python train.py --n_head=5 --n_kv_head=5 --rope_base=10000.0 --tie_embeddings=false --lr_head=0.00579 --warmup_steps=200 --schedule="wsd" --decay_fraction=0.744 --batch_tokens=16384
MLP neurons of a small language model. Each row is named by its layer, matrix (gate and up: input weights) and neuron, and shows model dimensions 32-95. Each number is 128 + 24 x the weight over its row's rms, rounded and kept within 0 to 255. A neuron's up and down rows have the sign that makes its largest values positive.
After each neuron's rows, "fires in" lists the words (lower case) most often at its 100 highest values on Wikipedia text that the model never trained on.

L6.gate406 [129 121 122 127 155 134 148  53 126 128 143 124 105 113 157 107 153  96 106 116 102 156 133 158 117 102  93  91 162 133 102 108 106 100 114 141 135 153 102 149 151 106  85 136 120 119 122 146 134 100  69 145 139 165 148 120 158 192 149 185 106 132 137 149]
L6.up406 [142 120  69 124 112  93 109 116 119 121 115  89 107  82 122 138 150 130 163 161 146 140 113  91 113 121 101 140 133 145 143 157 144 122  55  88 117 119 110 141  99 146 131 107 133 134 139 117 162 136 120 168 154 116  72 105 138 118 122 136 121  99 123 132]
fires in: "well", "due", "media", "washington"

L11.gate27 [158 124 110 102  87 147 117 141 134 127 102 182 130 140 135 160 175 158 137 108 135  94  97 162 143 155  96 126  97 109 100  90 132 120 114 129  90 160 144 109  80 119 154 124  85 131 120 145 127 141 132 135 138 163 140 110 146 152 136  82  95 127 118 110]
L11.up27 [126 104 121 132 151 139 145 182 112  75 120 109 120 148 131 181 118 128 159 123 125  84 157 123  80 100 137 121 107 105 118 128 127  77 121 168 146 126 101 151 104 129 139 165 139 149 125 112  86 115 124 145 108 131 116 147  87 160 149 129 156 117 116 146]
fires in: "of", "several", "many", "some"

L6.gate429 [125 116 119 105 126 134 140 133  83  91 142 117  91 126 137 136 135 138 118 108 173 134 144 159 114 145 175 128 177 121 127 146 132 188 107 131 123 144 139 115 100 143 138  90 152 124  86 125 155 111 116 104 171 140  94 172 109 179 129 141 134  93 114 155]
L6.up429 [157 144 158 152 103 145 140 116 157 140 114 116 125 119  98 206 138  84 139 125 105 151 130 139 105  87 128 130 127 162 152 115 186 155 113 127 152 114  97 132 124 114 130  82  96 117 148 130 140 109  79 149 103 135 117 126 112 148  83 116 126  73 144 112]
fires in: "california", "chicago", "candidate", "largest", "much", "largely"

L2.gate265 [140 100 201 107  99 135  86 100 103 156 123 135 162 141 119 118 141 126 153 135  92 129 104 126 131  98 116 154 122 104 162 115 130 114 125  72  96 156 109 148 142 158  96 133 122 184 121 153 153 120 174 102  91 106 100 110 149 132  90 168 100 115 170 141]
L2.up265 [155 108 139 134 147 180 154 121 101 103 124 132 129 120 134 123  96  66 146 102 132 143 155 179 124 139 124 100 149 116 139  95  96 148 142 131 146 150 107 161 122 133 140 154 164 120  85 113 107 124 119 101 151 146 153 138 153 123 152  83 121 138 155 161]
fires in: "it"

L11.gate397 [127 145 140  85 132 116 147 126  78 115 134 123  83 139 108 147 159 135 159 135 106  89 124 201 109 136 134 130 113 127 143 145 152 133  97 120 134 112 136 117 105 148 153 130 128 111 104 122 123 150 160 170 139 109 124 122 157 192 153  96 128 103 121 142]
L11.up397 [ 96 154 162 120 124 147 141 126 150 150 156 118 117  87 140 131 110 132 139  97 151  75 118 112 145 136 114 154  75 185 122 148 143 151 137 157 125  89 170 126 103 144 139 156  99 135 160 113 137 122 105 124 150 212 125 151  90 130 129 120 124 105 115 128]
fires in: "has", "had", "and", "are", "with"

L2.gate282 [159 157 139  83 127 148 125  81 126 150 134 112 121 180  65 117 145 154 128 137 140  92 123 100 131 147 135 127 120 106 172 128 124 120 121  84  98 136 102  88 111 139 133 119 130 100 149 124 111 132 157 100 110  89  97 114 124 162 118 159 136  74 154  63]
L2.up282 [157 125 113 101 204 110 103 118 133 116 107 128 131 150 111 118 147 139 119 184 151  91 116 135 149 125 164 157 104 150 158 146  97 126 133 132 141 113 155 138 136 118 108 145  93 100  90 122 156 142  84 121 176 141  91 129 183 145 130 107 139 142 104 157]
fires in: "18", "2018", "2019", "known", "19"

L6.gate231 [115 156 120 124 129 130 174 138 108 141 100 144 125 121 159 119 131 156 163 159 118 170 123 141 101 132 135 122 145  71 128 162 111 148 128  95 145 128 134  90 131 128 159 135 106 149 150 108 138  97 103 139 146 114 142  98 144 114 119 151 112 122 114 111]
L6.up231 [161 123 138 154 142  99 117 118 141 104 133 131 106 103  95 151 150 154 131 140 140 131 128 144  64 140 169 171 140 148 148 119 113 131 133  90  89 133 124 135 113 179  97 170 122 125 143 104 104  79 145 175 121 118 109 138 139 146 146  96 131 130 134 115]
fires in: "july", "june", "december", "august", "november", "place"

L5.gate141 [164 113 169 145 111 106 174 101 143 145 110 121 130 104 169 165 124 118  72 151 133  84  99 148  98 123 126 140 126 126 134  83 100 113 121 168 155  88 105  97 117 133 104 138 104 155 145 111 131 115 138 134 114  97 105 122 151 126 107 142 108 143 115 135]
L5.up141 [121 101 115 136 142 120 145 150 152 135 107 162 122 125 104 117 145 109  56 166 158 107 141 126 135 146  76 131 104 195 136 116 110 108 101 152 120  92 143 127 113 133  79 125  93 126 101 141 119 127 130 132 123 153  81  97 123 128  70 149 137 104 151  84]
fires in: "these", "album", "set", "albums", "saw"

L4.gate386 [122 129 172 110 140  84 157 115 166  72 149 103 118  99 129 127 111 153 147 126  78 117 135 121 147 125 118 115 129 111 159 112 126 156  90  92 175 123  87 122 168 157 144 153 107 104 179 113 139 131 161 143 151 141 161 120 122 104 130 134 103 115 131 126]
L4.up386 [121 138 131  72 136 102 153 110 166  77 131 113 138 112 129 126 105  96 154 139  89 120 161 147 135 139 116  94 148 118 118 114 114 119 107  93 164 128 129 113 141 178 129 178 132  96 155  83 123 165 146 147 118 149 115 119 128 126 149 151 119  89 125 126]
fires in: "with", "by", "under", "office", "officially", "off"

L10.gate266 [126 124 122 133 129 148 126 113  78 132 132 116 134 122 145 133 107 129 117 136  83 151 142 163 103 116  90 127 114 142 146 147 158 138 156 115 146 103 126 123  98 123 106 129 150 139 119 110 121 145 131 156 124 114 162 119  99 116 105 109  73 134 167 116]
L10.up266 [ 84 137 134  99 128 143  95 154 102 137 156 133 147 112 110 115 100 120 107 113 134 136 131 158 125  97 148 108 146 129 103 166 151 131  98  57  99 161 106 141 150 102 167 113  91 113 107  99 143 120 125 109 127 140  93 127 175  94 100 122 117  96 130 149]
fires in: "until", "during", "upon", "by", "started", "in"

L4.gate411 [188 128 104 128  88 120 114 118 137 162 140 141 118  64  83 112 126 128  94  95 139 124  98 157 142 148 142  94 105 127 126 110  80 171 101 120 133 128 124 108 101 136 142 128 140 113 139  92 115 127 124  97  87  87 176 135 148 138 127  86 104 117 130 154]
L4.up411 [ 93 168 146  95 106 164 162 108 125 163 175 124 129 133 117 126 134 169 116 101 105 122 144 112 151 119 137  93 102  74 146 115 116 104 101 118 127 165 110 146  76 112  83 169 139 154  94 111 164 144 116 134 116 147 156  86 116 142 146 126 111 123 141 120]
fires in: "by", "and", "with", "that", "up", "time"

L6.gate356 [ 89 130 151 138 106 138 118 139 152 105 123 144 156  98 148 156 152 121 101 164 140 128  75 114 136 140  91 170 135 132 152 148 125 119 120 135  88 128 119 140 118 196 141 110  91 136 124 131 154 183 137 127 177 118 120 108 129  94 133 137  99  90  90 115]
L6.up356 [122 109 149 138 117 133 153 158 112 119 160 125 155  95 150 107 110 118 113 116 140 105  97 143 107 157 144 146 115 136 187 126 112 126 104 127 135 105 114 129 115 141 151 110 142 125  90 120  88 152 162 138  97  67 140 110  85 107 132  95 157 115 104 136]
fires in: "it", "released", "result", "number", "related", "album"

L6.gate332 [134 167  96 134 148 126 133 159 115 133 126 127 109 172 116 152  77 111 145 145 133 122 128 133 144 105 111 133  95 113 149 109 118 179  84 121 132 151 104 171 118 134 142 101 135 137 134 146 153 108  99 108 139 150  79  98 131 124 119 127  98 124 164 132]
L6.up332 [145 137 121 192 123 129 113 178 162  89 135 125 113 153 136 145  78  89 120  97 143 129  95 128 118 151  89  86 120 148 115 116 158 136 107 137 108 119 138 161  81 148 140 116 110 140 183 139 167  92  98 140 139 107 129 103 131 113 143 125 139 125 143 130]
fires in: "where", "takes", "tries", "times", "uses", "trees"

L11.gate9 [114 114 109 138  96 112  96 147 114 136 130 117 129 181  76 135 163  99 118 137 138 158  72 164 137 133 163 125 126 125 106 133 133 111 112 108  77 133 133 104 123 134 101 179 136 165 145 151 117  96  96 152 127  84 113 139 124 109 138 121  89 161  80 134]
L11.up9 [103 139 145 134  99 126  83 158 159 129 136 126 162 128 110 132 115 140 154 125  98 118 122 153 160 105 139 168 129 187 104 143 137 160  49 150 105 101 141  95  75 116 104 130 113 148 114 111 104 127 164 156 108 108 111 129 140 145 144 113 110 132 142 128]
fires in: "and", "born", "biography", "based", "best"

L3.gate233 [119 123 142 154 109 101 124  90 146 162 129 154 157 169 108 165 126 136 116 146 149  88  96 137 123 119 129 148 186 126 149 157 136 136 161 114  97 112 104 122 123 176 129  85 101 143 134 169 151  83 104 141 119 167 140 107 126 173 112 160 127 134 153  94]
L3.up233 [111 119 106 147 113 120 173 100 114 159 146 150 187 134 110 163 136 127 130 125  98 137 136 164 118  88 162 125 137 144 119 129 151 132 128 171 124 154 111 121 107 157  94 128 135 123 118 124 130 123  98 144 100 129 137 136  75 158 122 157 161 135 162 113]
fires in: "the", "there"

L10.gate292 [153 131 122 129 108 111 144 154 112  98 141 112 136 167 125  95 145 152 127 136  86 133 132 159 147 123 162 119 169  83  88 104 119 165 108 177 130 164 110 169 101 140 149  96 151 154 130 108 145 133 112  92  99  87 128 152 148 179 135 142 158 101 159 119]
L10.up292 [122 143 123  93 161 134 118 151 139 129 140 132 113 125 155 128 159  97 102 115 132 140 131 120 174 153 162 142 162 154 168  73 116 139 107 112 143 127 128  82 133  85 126  94 126 103 151 113 130 156 109 123 131 126 148 151 187 135 122 140 114 138 145 139]
fires in: "more", "most", "week", "weeks", "months", "much"

L4.gate402 [131 150 101 129 147 105 105  89 140 153 105 118 135 142 120  83  92 138 151 123 111 119 139  94 137 122 177 165 115 166 145 152 123 158 100 116 184 153 101 166 115 132 131 115 132 120 140 141 134 107 124 140 112 135 116 125 115 172 160 118 113  93 140 189]
L4.up402 [151 130 134 130 102 111 100  92  89 145 129 164 126 137 136  90 146 146  70 125  93 104 124 156 105 115 141 143 112 135 102 149 180 145 143 109 128 125 143 125 149 155 159 120 114 156 122 177 150  86 147 131 112 144 172  90 145 158 160 150 142 102 145 139]
fires in: "the", "there"

L3.gate106 [108 137  75 133 178  95 114 112 115 130 127 106 117 120 124 142 134  78 131 104 146 164 191 120 137 127 171 134  83 110 148 133  60 133 123 130 155 127 147 135  78 142 137 132 178  80 107 104 131 144 125 131 153 125 126 133  99 146 142  76 138 127 154  97]
L3.up106 [109 124 147 136 132  98 129 109 146 112 110  90 168 159 163 144 166 137 111 141 117 116 135 125  82 151 126 116  94 152 134 122 111 146 148 113  94 122 166  96 186 129 137 140 192  42 121 101 116 137 122 143 135 167 125 134 126 130 161  86 120 145 150 102]
fires in: "and", "since", "province", "while", "or"

L11.gate332 [132 103 131 111 103 136 142 121 125 116 154 110  82 127 140 160 140 138 129 154 120 120  83 126 139 153 130 142 124 118 144 129 140 126 154 154 147 150 125 117  93 126 139 154 163 161 118 143 190 124 117 131 150 117  59 160 153 143 117  85 140 134  90  87]
L11.up332 [154  94 146 120 145 103 137 136 124 100 127 128  75 147 142 178 102 161  92 142 131 134 144 153 126 130 124 151 105 119 183  74 162 165 151 127 129 149  92 123 118 108 111  96 135 125 166 105 151  94 132 119 165 149 135  95 155 133  97 133 119 157 142 149]
fires in: "announced", "most", "very", "ann", "more", "angeles"

L6.gate252 [ 77  96 113 158 178 121 173 103 134 130 142 134 132 146 164 164  80 150 148 152 171 120 152 115 115 120 100 144 149 114 158 142 118 136 153 101 156 134 152 131 118  91 133 134 139 123 145 145 145 120  87 135  94 122 123  87 139 133 134 136 110 161 115 153]
L6.up252 [136 121 203 128  95 155 131 141 115 111 106 116 156 149 101 119 119 114 161 114 129 162 147 139 105 101 135 127 161 123 119 119 150 115 121 146  84  67 138 147 104 149 105 168 103 146 120 100  90 132 178 130 114 114 133 134  71 117 136 135 141 132 138 160]
fires in: "born", "album", "albums"

L2.gate3 [109 200 167 107  82 153 158 145 110 160 157 167 121 112 113  92 133 106 116 134  80 159  84 147 147 153 132 193 108 172 120 110 162 121 162 102 108 129 151 118 153 115 144 111 149 142 153 131 148 145 148 146 173 104 107  99 149 121 140 142 102 101 116 113]
L2.up3 [121 191 148 102  82 120 135 108 130 166 146 121 147 100 114 123 133  76 124  90  86 149 101 136 149 148 125 169 133 165  89 128 175 140 156 145 119 125 133 104 151 110 178 140 116 157 138 155 143 152 127 130 154 137  95 121 140 139 126 164 100 131 154 107]
fires in: "general", "field", "linfield", "federal", "shield", "inglefield"

L10.gate315 [139 102 118 100 167 143 155  95 127 140 173 143 158 165 137 167 138 110 128 120 103 105 133 120 118 106 133 116  85 104 132 127 170 140 163 107 111 138 154  86  99 153 111 155 147 142 109 129  98 157 167 144 129 137 101 122 146 156 152 165 130 105 153 131]
L10.up315 [118 127 134 126 123 136 146 120  97 132 173 122 208 133 145 177 105 106  82 136 176 131 101 125 103 112 135 137  97 130 148 138 147 122 123 120 135 126 145 150 141 135 172 138 131 165 138 109 119 144 183  82 148 158  98 150 104 137 111 203 129 129 173  83]
fires in: "south", "west", "north", "east", "northwest", "need"

L3.gate318 [144 102 141 131 124 151 119  83 130 123 155 135 143 128 137 139  69 130 108 164 129 152 148 126 147 174 141  95  98 121 109  74 117 139 151 131 124 128 126 154 117 147  86 121  71  76 115  93 105 125 132 101 134 106 135 113 142 174 123 112 117 127 109 141]
L3.up318 [118 138 148 146 108 158 147 114 133 142 123 113 119 178 117 153 103 111 119 151 108 151  67 135 114 141 151 156 119 137 106 105 122 132 145  95  93 112 102 133 153 135 124 128  96 105 105  74 141 102 105 106 102  86 146 110 137 126 150 106 165  77 122 149]
fires in: "was", "this", "thor", "third", "thailand", "is"

L4.gate311 [112 134 125  97 124 146 127 109 167 144 106 127 110 112 142 130 128 108 119 129 154 115 172  96 135 141 137 128 130 198 169 121 142 131 127  92 100  74 114 120 148 108 146 115 140 100 194 147 118 114 146  99 111 129 128 104 132 155 146 140 125  96  81  97]
L4.up311 [124 132 110 120 113 109 108 116  96 117 118 113 134 133 104 173 125 125 160 117 146 122 109 139 149 163 177 102 151  76 106 122 106 169 117  90 178 120 120 117 115 149  85 113 118 131 155 120 124 117 152 131 132 142 152 125 132 167 130 123 137 132 152 150]
fires in: "for", "him", "off", "office", "officer"

L11.gate307 [134 137 160 141 120 156 149  78 124 139 138 144 143 106 117 134 127 110 115 153 141 143 143 125  97 165 171 132 133  91 127 107 122 149 125 121 100  84 104 105 106 142 119 158 110  95 132 173 138 128 113 126 125 155 131 167 134 122 151 113 134 167 152 123]
L11.up307 [101 145 133 163 133 118 136 121 128 101 171 107 146 165 155 177 140 147  72 131 122 143 119 144 111 123 107 163 121 151 128 124 149 136 132  91  58 153 156 172 129 114 117 131 126 153 119 136 106 124 136 102 115 151 139 136 109 134 133 130 142 119 160 151]
fires in: "and", "or", "original", "organizations", "organization"

L10.gate154 [130 139  88 140 130 159 107 147 130 137 106 107 134 149 169 128 165  85 124  88 129 143 116 160 109 143 114 117 140 121 145 104 164 149  91 134 124 151 139 169  92 104 152 144 136 169 149  80 110 165 140 139 130 156 107 128 112  92 120 142 130  86 133 111]
L10.up154 [146 106  95  95 155 156 101 147  90 102 115 101 125 117 178 135 138 137 157 154 158 115  88 129 128 110 128 126 112 142  91 116 133 132 130 124 138 150 137 157 114 131 103 143 121 171 164 144 144 168 162 100 126 115  95 103 120 133 172 113 119 143 132 159]
fires in: "of"

L3.gate78 [106 127 129 101 160 184 137 140 133 100 107 113 128 125 145 103 114  86 178 111 132 186 140 137 114 143 147 120  97  95 113 150 100 100 160 145 126 158 156 164 146 153  84 154 148 128 114 139 113 124 113 127 115 115  94 129 110 117 172 134 141 119 172 167]
L3.up78 [ 87 113 134 146 115 155 134 120 187 136 146 141 128 134 126 106 147 161 111 139 145 112 131 113 114 108 181 123 170 129 112 131  90 134 138  64 128 106 118  80 136 134 131 123 120 118 130 153 109 135 137 183 160 172 142 146 134 143 190 106 122 119 146 125]
fires in: "year", "november", "may", "december", "in", "january"

L2.gate215 [156  65 152 127 101 142 141 122 124 134 124 141  98 155 160  93 107 152 184 126 128 154 127 147  85 166 159 146 143 105 130 122 106 140 103 149 131 134 140 136 148 151 130 153 128  87 157 141  81 128 144 129  96  89 126 154  91 133 161 103 144 107 192 171]
L2.up215 [151 135 114 131  93  89  94 111 140 107 156 120 111 141 115 110 128 158  49 156 131  98 134 125 146 141 124 101 126  98 101 130 122 132 117 132 141 117 127 154  99 142 122 137 129 104 121 124 135 131 125 141 152 154 154 124 102 133 113 108 142  84 115 141]
fires in: "two", "three", "greek", "tree", "free", "degree"

L4.gate24 [147 145 103 141 143 137 128 141 118 132 138 108 115 123 135 155 142  92 105 145 162 124 138 162 122  95 183 113 100  88  82  92 119 111 133 171 171 110 146 133 137 121 146 134 119  95 118  87 130 138 148  70  76 118 108 166 108 171 125 112 114 103 134 111]
L4.up24 [120  86 147  76 128 128 136 104 133 119 108 107 123 142 171 119  87 139 147 110 150 126 108 146 118 158 121 111 164 153 134 165 169 127  98 140  94 117  73  93 100 120 159 137  85 125 142 145  88 106 162 123 165  97 136 138 102 149 108 100 129 140 115 117]
fires in: "is", "has"

L5.gate409 [145 151  94 133 111 107 140 162 135 124 145 137 109 117 117 182  85 154 135 135 139 159 128 132 140  94 146 133 111 138 151 134 113 142 104 132 104 162 183 149 103  85 146  98 140 175 131 194 103 122 143 180 201 145 148  78 163  90 131 134 129 170 101 160]
L5.up409 [163 163 154  98 123  97 127 155  89 128 111  97 135 113 101 124 155 108 101 102 110 177 119  93 177 106  95 150 118 132 157 108  95 119 167 148 144 130 159 134 112 155 142 114 149 148 142  85 111 152  86 127 102 153 146  90 112 123 164 143 151 107 134 172]
fires in: "would", "place", "will", "lead", "leading"

L4.gate374 [114 103 132 133 157 166 128 157 113 163  93 108 117 172 150 109 169 141 147 117 127 104 136 133 141 126 112 145 143 118  93 107 110 130 172 133 115 142 152  86 202 124 110 110  84 139  94 157 132 155 111  91 129 115 106 113 105 126  90 161 132 180  92 173]
L4.up374 [ 90 102 140 177 119 179 136 146 156 137 117 151 137 142 163 146 132 120 130 151  99 111 105 133 164 147  95 112 132 142 102 111 124 147 165 123  95 148 142 121 177 156  91 128  87 158 119 120 135 127 169 154 149 140 149  85 139 132 107 107 127 137 133 150]
fires in: "became", "becoming", "because", "become", "according"